config.toml
init_std_o = 0.00482
warmup_steps = 39
batch_tokens = 32768
MLP neurons of a small language model. Each row is named by its layer, matrix (down: output weights) and neuron, and shows model dimensions 128-255. Each number is 128 + 24 x the weight over its row's rms, rounded and kept within 0 to 255. Numbers have three digits each.
A block is one neuron, or neurons of one layer that tend to fire together. After each block is what it responds to, as a language model described it from the Wikipedia text at the highest values.

L6.down59:105130108169110123102119148122075124089106175178106151115121130110156104148151104126113098131148129106130131116101122138184100145109125140154138157138115122152076135151106108116092125117100123118133143118064113130139121122160135102112114093144125126119077124159125157124111121130130144133144151078133110154138149125135089125092150124130120146151156128116128163057131154127103139111085
L6.down79:127127133120125149128111137149116165148128160157112141095130119137184137121151150091109140098139167150132155121125120114146092133114129107111081125114080135141128116098137196131134120114135082169102142114096105099141146131141077134113196102110129176093132133154114127123120140171159175163124109112208128135081152174089138141134151121151156123134120130108146115127134155087121138114093
L6.down277:141120116140149128158082129144139142134114115140108115113126136138154103131131088149157142130121182145146136107145131119112121140115133124095093121135115121135178108153103131137116135114115142145187098107121114142075164118110099123129102144111159149090119147159114141121144124143142190160137127143126138120122189135127084104104123151125120091135132106174146170092107142111154143109086
L6.down392:151114127129126124164128139148132124100116122115113125141113120096104150100110107135146144084141141143174106108125166117113144122130135115117126065131123130132143125148121088135153072142129160104110117118142119151135124130123098132091134171107148107101100138119136161096091118140144103122130113156150149086157171141113112154161141136146143130161121132125157123104088151110117159143146
L6.down400:158124127139168157166124126134116114118123125125156135075163089144094156162087126139124167141163174121152116131127148147117152159108158108125115117108111116149131121164126121091146118135109096150126115141156142145128132116126141151145123150133070140109126103162103132145114173143111131147140100104114113085140130132131124104100151129107148127141113113126118145123113138133114162162132
L6.down431:099152193111132141153090175158125082107147069121154128149151143103112144132128086125144094124105164158090125104180126097100090089137124132140107136068118099120139180116120135134134162137141122167112129152137149130147136118118099125146116142162140107132076110137110171107119142099116148176094116139124164171149134136119152129137120133126143089106148154110164118119135144149124099102116
L6.down536:109102142150104112151135131099127116132133108133112124107137101106113125116121184114113172149153107162170149141136152119105107155152106124095123103086097164155151102102128110122152140147130128143104120135140132108108161121144087127135111109116147134111107144109124116124156129108084125110131092123131133155141211188118095114120118134125081082087150103146146146143119115132122094109112
L6.down575:101204150126145142134145109190139151118176151117153136101129067133120114126124087098116087146128114156149134106127169165140109154108123120137141142125163130145145132120101118150111113116131082105089143103133153118123126115153118101102144081080126132119146127130103143111150099131139116129129157130154138161122167155136116182150157134099110138100149116090136147097082151084097152146131
L6.down738:128155129146115137168145128124146124117130139146139126135151114155125158115115114128132138185144124131118112174107118144124095132140136118131149118158134132145113128136081114113127157154134107126113085110100117113136121090147139072162141099121093110116151141129127122144111127109084125115106137138172137120137088129089114118120136128137124132070097103154136160108158117129121094103152
L6.down962:131120168141177132150111147202143097149099085153134149113145116138136125141155141151122112100146103096119148098142117165138116107123117119157127143155111112108106146156131129129103132116172143132144090166120120171142090151186097129141129191117111147123109128098121147118135102163121130116145126153163154145136150128098173124129120084115132091057141131140104110117115087150060136124110
L6.down1010:127151077147139154140121114154113132087137160157110095103124117152121138140163136173146142145094092089119129096105144088126118091111130083133126167122129117167114113117151124112161140089139135122124145120107114125126089142173138120110158139123124126092153132123142131142133122166150100154170131127158126124158110145156094146152120138127119136131114092111143143172108163114131154114063
L6.down1056:122119104134138115153152141101087117136130110136121154148113137138117118133124150125170143115114102091125115136132167139135158102103130144113160110134173142165125136132155115109146138110103137152128109084104151131136137137110159099128090154114153096171122117178086104149156128125150185136131105108106150098128128152111162113160137139105104142121134137146138144133105162119104112111078
L6.down1154:107119154127110147163132165155125111159128110079092151099138095181125079139066135131141145057131121136118145112139128126158157095124113110139126102118140146167112143098146146112120127135164157134155074133132109129138094130083108167125134153128101134124123147123130153105150110099122131131107106123129119152126150147126103105141137103135142113138148081120133123121098142115130145153162
L6.down1311:097093130123083170152156141103113116156102111161106151108167085129151120115102127128160155163145156159145185139154123078108126120113159091088115148101146137134127134145116109124141125120156165107114148126137121129096132119164118113150132130092148125106085151103132104134169137111142126134142100147079157151147149144175173099087155126115150071137142104142119114156084149095152107142170
L6.down1378:099141157107134156125135146150127110128116134138123109123130158107085134098138144122125113105152160128141134105137058145123071149131132146145103139129114104165113151158099155141117132127119165101127151062130103148129120172144131119150135138137078106116124094115104109122148120133110148124127154117156110187119059152135157113139143132099105133104108144115134083161171128091135121189149
L6.down1400:127131146100091127122128099160118087098156134122125105161159149155107108138166132116138178165094113070130152136138150137143145064093122127123109115118075096173104128154093126124134110111058122142104133113126147115140169150152078124149140137140134142106073160120127091127117141101115108145132096142099155096121148130148150133155113113156126088108139103128112103116097139122096129128116
Responds to: Indefinite article "a". The indefinite article a/A opening a noun phrase in running prose, often in appositives or sentence starts, such as "Marius, a German" and "A series of".

L6.down49:122104147142133140180137111148147134153092103140159101150120137091097139098159114142150124146147155068134127143163130123127136091130161114160087130154147111131166126144147154138112134178110100137179138128113148097125172108148138127112093115144153116077092093140134131147114161129083159124145112121138144158161091137099108101175145123150126145151153124150141102097129121118113094182126
L6.down64:141090119128092096114076106111106203149076124124115114165106106120154088100088175143099175114139118102153156158154148134149184090128145103132143147114127177127107128110076112159142124164136145150113136140127105107135181139129134151134124130151107103096177107169084157150124165173098103142134120163120136112120107133136120135098136109130130113128143153141107124166121090129180157112135
L6.down154:154140146129153120164144103097119083104169115106138147117117109171113129108067111149123140086129121092122123150138126144140174120128161108173175146141118127123143143143122091135132152132123135157152138125118134184148120183099132152114082161098099119152134141101109179140132116140108136143093148110149105140125141179130147114147111149130151127141104114107119107164082134106153123130153
L6.down198:088166142165119161148112160137110115159174126154110129173086110149134127141094118119141135126131130129129161101153143088155151153186106092147112114126109115111118125143099157132136109128101127096127099129139144123152075136107082138135108084158126108137108165160115153138129113125083139168110164126141146117168142134117096148073148124141098090118142128149149130138117112087102158131139
L6.down263:169131136153113117118123119163119141144132148147110100124111099102125114116140125107114125125137125072074136121110147091138172136123129163080144101145129154141159126083136135098156130131099124097135124141124092166139148079120127159175155151137157112111120114145166144111126134108114132147131123112159131157098176109113116091140118186079127114119142126094121096111147128109139114150075
L6.down473:095118168154152152119112136185159134097122104105149137117151123103113132158170109152121129152137144084128155111126127145119147106122113140124115130089130106140156125125092133104131127123144098146143160144143121134174111139107096124121151157134098175123125132167092137105124160149118157187111146099101144140155095110185131134121123092130136164121097112132115134192167161087100169113122
L6.down626:124125172140136192164119155104135139101128175108126130125133103107149119111156155128154139129140119158082132091115148114112096122144127138159082127150149160149127144112150120120082145083148111160164117117080128126101101116131129123135130151153132156130157120074133133123183108144151149098108162144104138085140145140115065138114143147131115117157103077142145173180094157104144165117156
L6.down800:119149167112140092108136135091137126161136101154127094149103135111138103102131135099110147144160104173141115152160134141131125168145135130128171150111150125223129127087117090122138132074126096166100131141124139105138152114167134120125118158111112108117158130148118091139073169145119150114119111166092126151124113180157141104107151128097091113096137126156133156136102135113121077110146
L6.down835:103133156117122130122132098137112143126144086112176120146119150130147151101143100143170107126141147140121108113130144083100123147122103114128123113139097144148139146158107140096120099088137105132152123119173126111139118147138113129128133162108121155155143124114187135155131112111093137185142110093104125150113098155137156060076160185107147073126114135098117140125128154091134100140081
L6.down919:149087166074105117100124124102092114123134146115115157139134106121066156118122119111110139147192119186106145109131105104124097129099138139110092087130149120120156144120141117141108135109165104147111145170115131117094105093115126141101083149124121131099129107161147124142138145124123106111136186129162114117117115195119156137122129158109081139121122090151105157135145139159134143098096
L6.down937:106104102140106147161135168109092145114099167105136142126110139165146129109098109127092137074148123096156127158132114138129132180126135127125096100144121118110081148128130134127111178081095088128156099136110119121146106142136086157164120144159118090118145122149149089126128126094111096092146109150188145141062140115109060134081094109092141137123133131138102137117122096133110105084089
L6.down968:125115141136123144110080148129100146130173152167137126138123158068133124140161122148101110094116113157143146123105131135124135125163114080099122120123106125106154132139119123135128121076115100128116150094093141122124139142097104143125138157155149081131145108153144131125131134123133086116147132150080125131129145115120133139141129141131091127150077141183131122160137124141159196139102
L6.down1187:166151096118074163112177138101172121091130156117135113079111117141154113126132120128141108167142093153107127130137093162107122115111147093139130094110138111164169135085117133131159105141148136105126115141168155153112114134124115150146104123136107134136122115155095147123158152103116125144104144093143126104115136101174096109104101120105105136167109080133142132145107156108104103136102
L6.down1281:135122110146091121119111126064114152115088093170088101143156086129118123113148116148111121107117137108111138146162125128117123158126104115152148129166156080145160134117114105131122153131159064133166182104166151112092139078147156118133131134129128089148127133123138148141142101102146129112120120119112169121160107153145108064157129137130145147090093097150132143141128141092131126131146
L6.down1347:121146123148064128111160119141160142102096145133103145112138170156150144117097152121071095171129106132167147112149146130104187180116119123127132129118151098098096096142114089135107156127155114146132105153127115175103133144138088136123149147085101106121110122141146115150122115107115161165140112037078139124128144094138129068159131149118148123128162099142139122122101111127144119130130
L6.down1532:134150130119114129138153115101097103101119128133117060142159161138123100094077147097119112128120135122140165123157091140096159146115103110119141100148139114107153095138137138119091118140074105129153147082140149139117106108144130153152126105145144115162136059116115134132133156148186145108158125171098102134130172106135109147150109110156127137105107117147164162109114147116134122120153
Responds to: Inside multi-word proper names. Connector words inside proper names, chiefly United in United States/Kingdom/Arab Emirates and of in Republic of Ireland, Elvira of Castile, Isle of Java.

L7.down821:160123125148092132135139129170175128204148136114116167128168162113081136179088140083124150142124148129144122133130149127145117161125128143156140134143127146160139161114065112167134167162104118138135136155137108122165102112140157150144142110112152148164116125136118082106119100094114122132124126159112114097133124115111116156104101113137112136112091125091114147126087134078133128111101
Responds to: Infobox field labels. Tokens inside key–value rows of infoboxes and tables, mostly field names or values near colons or units, such as Density: 193/km, Type:, Producer:.

L10.down514:100140136101107100157190140122167098104185120120108137140154151109138150150156135156143145107172167162131135126150132132119128128102149106137123146099109136149143160115108104119142107116159150163148141119144156122127146151081134071140105186151167106101136157105150088124132116112109110128088113076112134102105188114134135131120139115124122115129142157104100163171117162086142115113093
L10.down856:125138131140127098095113137116134170153133087157119113129171122105128165129165154118144147168088093118125165130140147126124143109125103135128142164101151092177129136172127107118172135157132137124095089168134106154106179109167125146116113090130134119096117113149097150087133171113121120143122144143122109132149175110141152138119116149127119104099124156134158127159129119117140087087132
L10.down988:111078126135131152149105139110143114139138135155105092162112144088129164108164128141119139125164110167096111129141144152125138098142146106102092104133116098158092104155130123114126131118128167137169090119146122145090121136133115114131145115154131111149171126096133107162130143108117118176095135105072122094119188171120133118126124112121118095111162114098160173125136085106127125147155
L10.down1390:128076136138130127081126147104128135156108096179101163147108135105131113113145093138117158112134121128124150101097160131086097104162089131128122165100127118141119116134109108101156118163126127161168118153139087140091129103136141087137164142129131103144106129119156109093128137113109127114153093148131157118130177108141146148149201106145112122106145106107150117095147089116134132141104
Responds to: Indefinite article "a". The indefinite article "a" or "A" opening a noun phrase in Wikipedia prose, such as was a recipient, received a bachelor, a total of.

L10.down198:119088134133127115158144134113143147106153108172109126106135125107070144146143126142157179137133136118127100104166164164169137097132136119130144156142110121128108146135113151116111167087106163140113073147114117109128101129139115173139159138108113118114128145169098157153141145114138152122113146111119155140111090139124106068083154085082161125138160142109156127101128170144118135169129
L10.down301:116127136114190155125117151093142138150130118122107097106093097130137124143103131128141111152100113124123133114124158124139128156115135145179115160124170122097168134116137090101120144133125152123112113164141130154110126156107175099108122152135099152127092132158122163130140167133112133143126101113075110136106148143084111116064128114122172137122207140132088151117108129120126115106119
L10.down804:146100143131158123108106137094145103139105140125129118133086131106097176150132157154131085165131097126096128111110108099119116109153094148124154122135156088159114105122126095182104107140189168115127125129142117108128129103128137112131136111133093118139128121096084107112134107132131085135132077131117077137168111097138151131164096157135156120133151148087128108174083115149103120119125
L10.down956:155073128099120122135136116151143140139133145105133143115134147174114140143094148132117107143180154148128150107143112128141153149132125100137171131116178138134135162149144094120124148113133122142155076155126102079141124122115095138121114161138136141151084139094151121107140093147129138141107102119099131174134135133163123138122126114144150093122120143138106150144107100085132190132136
Responds to: Possessive apostrophes and table-row starts. Mostly possessive apostrophes before "s" (team's, Children's), pipe symbols opening numbered table rows, and en dashes inside year ranges (2019–20).

L7.down1189:154141133129118123133168092127146099124157105115127144083143103132154124084102142160107138115164108116118129121141154111125120160134137119128102137119147073123183151103124073106138119132127126122134124152145130103135135152095119113125113099164135186140122139131140141129142135145109145119106080072136126140132208153161111105128178131191162107086139129180102131154107129147135091133117
Responds to: Indefinite article "a". The indefinite article a (sometimes A or an) opening a noun phrase mid-sentence, as in has a 3.5 inch display, a brief resurgence.

L10.down690:126135133164056096113141104118147167088071153115128142127148066141147130130169127123103127156136140080125111131124150080080130111129131128124193162123147141096139113157143141146142119139117128120183155115156186154096167112120155124125109106111133136156163149117103149157094107139136110173139124120101162166103139146082144092137141148108139104147137118121146152144145137106117137133087
L10.down855:141084137087088138108111150137131160127128055185128111120175145151125089125135131156143154145127106080079140122113096117129144081139157106116117153131144154119135124202133135095115136133157102117140137137138134113117100123127124142110087098168153122095123125160118119168131128142158146116170143139143162131174180145094164116121123107138125150103137144091144132102122087081114123077129
L10.down894:194133092163139130105095133122131160119117111146132172179167119120118135140123118089135082145171135156119102113127104109098132136128162139159097134191157114125146099106124145121115135187192108124116140117133133100104118121152141117149158125111135169112151111131171135100118172107133132119135139115156112163166144164122099133131099159076165163139127121110104130145132148082157142109110
L10.down1244:159130113129109109110080109175158148125102109143090118144117088138126101114099080097094165161131118100084120108109146130113135139133183126103106117159141114123140092189131109143145129140122111144124154118108160151131134134132128142105150139183156106146139147156174161143126138089110112159140133156142180131133125150101124095147130154101129161157127112156120154136132166114164106128153
Responds to: Inside quoted titles. Words and word-endings in the middle of quoted song, book or episode titles, just before the next title word, e.g. "It's a Long", "A Rollypod Adventure".

L7.down1354:163108119153132117136121147116121171140102081123100104121125128137148110103136079136130141109147124082139159131151093117122092155114119111087116128116189140129128168121106130114107136147148142099124175123158152120132142085115147083100142106146128126140140154132158133172141164169124123132131107130123149101123150138116124100161114110156128163131112100137140112134128167096137112107189
Responds to: Inside proper-name titles. Early and connecting words inside multiword formal names or titles, such as Professor of, Best Actor, Assistant to, Most Valuable.

L7.down441:091139083122141133109160106159164119133148114132145070094074153148128129100115135142102141139174110121144174093115072138136164139113126091118125138126129144160126159110108129114099140096136149118107113129174094131085154136060129136146144127130137123152141181145131166139115134195113149163128153161124130158158132124154123158108164122127129141069149103163138128132139121105128143131125
Responds to: Transitive verbs before objects. Transitive verbs in expository prose, often the last piece of a split word, just before their object: compared, restrict, represent.

L6.down55:135163099100106133113092139094150122145154122123174074127139112110157166112136103134173111117103119139115134132104149126143120107159127128131147149126148161127121171131105118137152099131129137129109122143114141097132178125109120086133142110081095079142160151157155144155111109157131130146119109129153102096121123131146122140162163161139112164175149155138169115070125129105177116109120
L6.down67:098157129146130142172116118155103155134136086145084122100099107166111113128136128117120163141148143134144116132147116102076105151128144105133135123157109136130126111140128147121175079034111169149123112127118149134150162112114153129157162110081181168124123135117127146174173104127126124150122122136167123131108088124149172103149133155135124145121091126128135143114176140120103120183165
L6.down92:094152146108133130145134158143149097102123168120113111119120095136152130131108198145104138169154126089115132140156118106123114113134146115125120109157111103070121142152143079132145120120137173113173144123112155121141127121140109123160148146105147149134166133164161100160139098069142151137125150136137132176094115097124136151160134124186158116130119117156120129150188121135110099147120
L6.down113:106113108132097137130138119082084099146140161119123151116094144126103100113138144136161132124158134134121129115137169134131150144080135116184112115094131133183171145160063151117144126132186135114116162139099121089129130163119155079107138120156103107116136125170133110082165139110114095093140103163165119071085138105132117104079135151140147127164139169116111132092137133149133111121113
L6.down235:088101133122129169140096098113130109190085108114124162123155091084112155128132143103123084114183153133150158100131108154122128102092180173116091145111143094127131113161121108133139116101134101117142115127137131198116138176124110104104121119130133138149145156123148088092099101111148111144120126144119096131110086125131100107131151134114154106124132089164089116170103151097109150135155
L6.down246:118171120131104094097115136168084065135142087141108164143143141118099136149129116153123128121181106130103120128157136113116079064158120138140110109146125134145156177153118141154109114110169128153140157119140136130105110120076100117097147126125128151162144159150131131169114106145128153153109140166081135116089155170129142127110113091142150123085067131176143141125082135128111141142127
L6.down871:144134162157110148099150146133145138139111140147158140116141134122127104109132131148152109114104136137181138161143143142130111075097155109122084147171100153117122121134122130105120169093123115162159121136092131144164149127142096128108099087110173113125129161155168129143113143104145153086100130185099132115110128102100109116136162111172119153174103108142145124186135092138094114132136
L6.down902:127142133104154129171109107096129163146108094102161098149121098128089095085140112102154151119136151120122081100122155106134108101110184141088140139107176131143144097135102126128111115122182124119121162111120163117102134126134159125136148126114160124132102086140141155143143143101091118098132115164104120119104125142103120136112090152188116144125107119155174166092102120088139141135104
L6.down987:085180118171141144134145131134105112120123097114153096139140139130088131156133117105181120113116086110095101127129173145119135102118146109131100145149145129083078098146170150090130108127069124154159098145118131116081087151124118144129107113120128134132144165120110137108139109158132156123126100141139156129166150121102137075127114147128090093156162111139103125152093120152104129099118
L6.down1105:100118098109086119127161106092122108103144147095088080132163131132132121135112093122167148135128131101130130160102143080139125149108154165134128098131131136141115134161135124113117121136112120154122112122124094144135174116092126104148180124109144130160183118143136139137076148120145115163149107121144091107112119144139068081118098149145135097149108120100114093122131144139128156103101
L6.down1127:147160111099138114158109117156126142157133145151125135157115124161130155099104134080122134166124129120169164133151091160114184139117131093092095103125116150154145107140147136093137127140136127124114126152146155175111134155120162077114175191089113103160144129127136120138158100112156105154165153103128138168122157164147130148107094161122115106118137141101169172125118131138148125123134
L6.down1278:131136139110147127127146124120148127105141112151145128145119115136127090145115140117147124119131165093098150146191173111097096086117118117147156113148128123151115112157106099147119137169145119124127117134127170171121140119115126107148131157117128129163139126098134115119138137136126161136135094121107161125160095115133102125129141138133116163146136110131134152166094106127144129121114
L6.down1328:139138102118097120117132140136141113114116137094132119133129134135131162110154144103082133137128114126147127122143109155134139131129153135110100101069112097159153136157110121151170107088110142136159116174126130136107087127099106104131139142142151096128118115080140187143119106132176105128091177127139160125146152145112121106139083148105119123117131144098122167095130167082090080155114
L6.down1524:100126107122146119129132119117158091143140094108118125124108108158187168118108101129164155123117110147139110177127125136127071114151110124088115123124144113126178123163127104101127162097101141118121151138123125127107170120145106129153147162056089147115094119161118120137171147085126150122124081172132117119154132130156092131092145171105120172121141149134138137158165104146117126151142
L6.down1526:077097138157154126132114119142113107165114135130131095150178153139168102141134167123130108170140143145135160107141131050125124118149135108159117142099079136135156168133113151115155098104107115096104085134136160119146132134115130108138196155113147140100123152143103150150134155102116132122116154149139132134130180119137105135110132107112089120109119110110129130110126113139076148164128
L6.down1528:129132167122154123113147142140148092157119095146135146081138135149113121129135136181095104148161118097126170146125144156153117144145141142136127171119160140119114137151147112104102136062109158096125142085121188104152116111128076161110121134109133131171164122096147142172116111092145104133171153177130128131097147144103116094138104128153101128133145152133134137097129163150091159166126
Responds to: Causal preposition completions. The preposition closing a causal phrase before its noun, as in because of, due to, reason for; also temporal after, since, following.

L10.down7:124139130140122134120129109107097126138138104061131125162106085131126139127111098130105120173135148166134087136153080087133116130141129141158119139164134086112162110111124151136131130130151109161089078149109152122122122158112096139091121211132106119146127116112108111121128067105116129117126118162113092133144126102131110106132125132114140107097140135138144163124111122133135141125136
L10.down1014:173129087137081113075067095135171097109162116105133108126151092109145125140112125104139142125136144098123119140113132079114142128109130104140102132127088127126116121095106144151133108114097114109193083173150152107123134116143090124113182105090147122173116091120103101125126096139116144143155163134141153092134171134131132121126127134141147134130120130168123166147138105109057076162114
L10.down1037:111085102126112107099116133095118139159120095144151116155157110116090121129137069152120111151121117154152093134127115135138071118128143129160186164146117157098130121115132128135138130102101137115102071139094158108128128132130149136164122112127127111081142122108117090121092165129120166127121121129139131154131171119107128101123102142128090125111146131156131140136107149137083134152147
L10.down1301:157144110115101142090146073107146138126129157153113098125113152114144116145118124098111129111110124096164117152133144145143085152128119114178145139096182137157133149138124106105126109121119162117117067125125166137066145149124152116116159110127148132145092134099144093134156156094161119142132095139142105092136136165109122149127105150149105142112129148154100146130145093124100149164110
Responds to: Reporting verbs before clauses. Speech and claim verbs that introduce a following clause or quote, such as stated, affirms, suggest, told, speculated; weaker on table separators and numbers.

L6.down159:146171083104084095177106095116125162180093158139083168115168092138108144145167152119137115134140150148120116150121133096101122154077120097118141137155147164170120124093155116111125141131128155128160095143103145145113107125130157123137106143166135123107126130138112116118141178143101156121115115135106132184098131126135105145112142144107177111114104099106185116152118040113089109140097
L6.down230:140130152109114098188147134096106180108140117127118133124104109112138107138178148095114105105121152078119191120119120159138126155113110127150059146155138127156128153116139136136130128120137155139139144119129128133118136149130065128082148144138130173153108147117171128174155116068109134116113125139148131083108179125122111104134089116128125165127136140158158126114133168159134130134128
L6.down419:138131160154157117132081133145118145097177161109177169117131101153116158104156129134115107152133174135067100152110101126105109124121128156126109133102099112102159108127143122142132107117127113142130100104128164110172110122141105129126151143149073149099133139134088092096153118110153127144143157131095155103121090115073109100150130098095122136093102128102139155118126099127125114142107
L6.down485:168111085114129089120146125104107142159130136091174168135137113119157152116116142158134159136098131157099095158120114117170170121109187126115139105088130145160109123113093106083145150157131144125131149064128142162090105143098075121124094095134086120110134130161110163174081140124121144158107133127123114123149185130156140107116146121171155140124124145077091128142125106143128118115125
L6.down504:093146123136116129143091108110120110113131139124093152150154173145127129128147170143083138136143101105143150134129122141112166100122134144142133136163134140137102163123103155126169084116124114168148141119128148072162108120079098167156128100163078107137111151136113157123129130126128118151124139059126112172155122152143102155137146153149135108144139080147116144122109133122116148133137
L6.down614:117098129066088128120128125141119109141140091134124167141092094128155139139164140090081103097117129098144123132138124128156110107119172165139155158118116143124095142141110122157135119115126099128121115130125133168126142187076142115103135102137116119186094096124101129157140086140122147137142124113116136141156137114175159159099136105115093130143151138122179128209117109158099119103169
L6.down728:115172108148090116130134135164131096153157103149136107117116106121139125114185133166131106112119144163105173159123113112104122126069103101107112139143118131139134118126130167129136112157113103126165147144168125104092129120112186083147106142113143128145143136120139125117158178110115146110134091143190142101084133159149186144148116155138158149107051128163107119136113148129103142133175
L6.down753:094194129098177110155140096115084131108117098172142148118153143124147149107136122121090125139146131152169128103124091110123179108108124111150173156140156135151175121169129136131146165138142145108098147124126130147120122135117149112115143132139131110133145117119163115055151148129098109146109135136134118119124102167113103118152133118106098132144094143110133110079108075095150146108127
L6.down1067:109146169113102173084128154121152143146129162123141162113128129148154086170110089122089132165092097092126098099128173155113116122140114160121111158139107118125126127143117153129108122132158188065118150158139111157089167133148118138144121145067158145146152123156142097140149140141111141116154120118095108148115090128170188157131119115121085139151113157141126091115119146145143107140127
L6.down1081:144156156118126152146117138204135177094110110123153124091121109126139135157099207125086163096117125129140103137154082177136058104148135123109132085111152124100158141117125133149134129104118131113109084140123159157120132145110132092149106164161158140130138100148156095137165148113131098153119132168190127154119098134107132097111115159136112136149158132126141183109133172107165137133121
L6.down1174:108153149130156155111099100083123126134111101111139110121122125120141123152143122142105160118119143113135135100126123135128163137148144171146089094123137120133077169146103138126121144149122124152177161128132121114094117158128154104108097069165086126130102136117114121116128116127119095115135102149127125078085129156106130145105149098102078112092153129125154150133148066097152168138116
L6.down1176:144110120151202151132086087130119098143142087143088132097156134142136118134136126113121119142125120141130115156139131126166113135119144135138153187131143152141122132150178138121128095140164106119090134146139111139115136132121123139101114103114178136136106128090081129101130170143121139125144115122151096151132109141138120150119124086076143093101090125138156117132124145139142114056110
L6.down1203:142111125130141145143119129108139102174111126118074138104142126155124118144149109112164154103136186139126143124091166130128097094129129142142169138138147102158110141157077113101141121143120160097091144076181139113107149132138112100135129159110131110128151117138122117125173150173094115105146144095145135150089094122104109106138191156103115103124113089109159146143152122155119120127174
L6.down1275:118151117134100129135121133114095128125096141125135058129179141127133125117133155116103144111149167123143108124131142123159140127100106123122113137166113127181133140167135138110119151133143127090129135143129134198114113150099117088131128125099083139095154132122109147144107131118141165162108116147119123104110152128113116156103093119139088140134127151160116148130126137111080141127127
L6.down1425:156132096160099104127159161126126086129107134137159123124146122112123132130142111134150109117125126137153105110106131173106133153150157132145172106176090129106124071148112166139174096147135117135135114106120150136134091134125102146164149110093121059112129088152165116164130112148124110123148115169116104068135143129105167119093184155123124143123106098130137124152140119129121176127108
L6.down1446:158108086098148128136089122118129113143160088137136130107136145142094139124159107162100105134122140154112089099143120167093130076155123139181149105100131165122128157135148149094107124129132141136110171148093087110148144139122093102109077144105122082109138142128168133163119136118130104121097122112146109114138063117142179095118117094126147116153093092132131114090163134187129084098104
Responds to: Infobox field names. The first word of a field label after a "- " bullet in flattened infoboxes, just before a colon, e.g. Time (zone), Synonyms, Known for, Winning coach; weaker on scattered mid-word and mid-phrase tokens.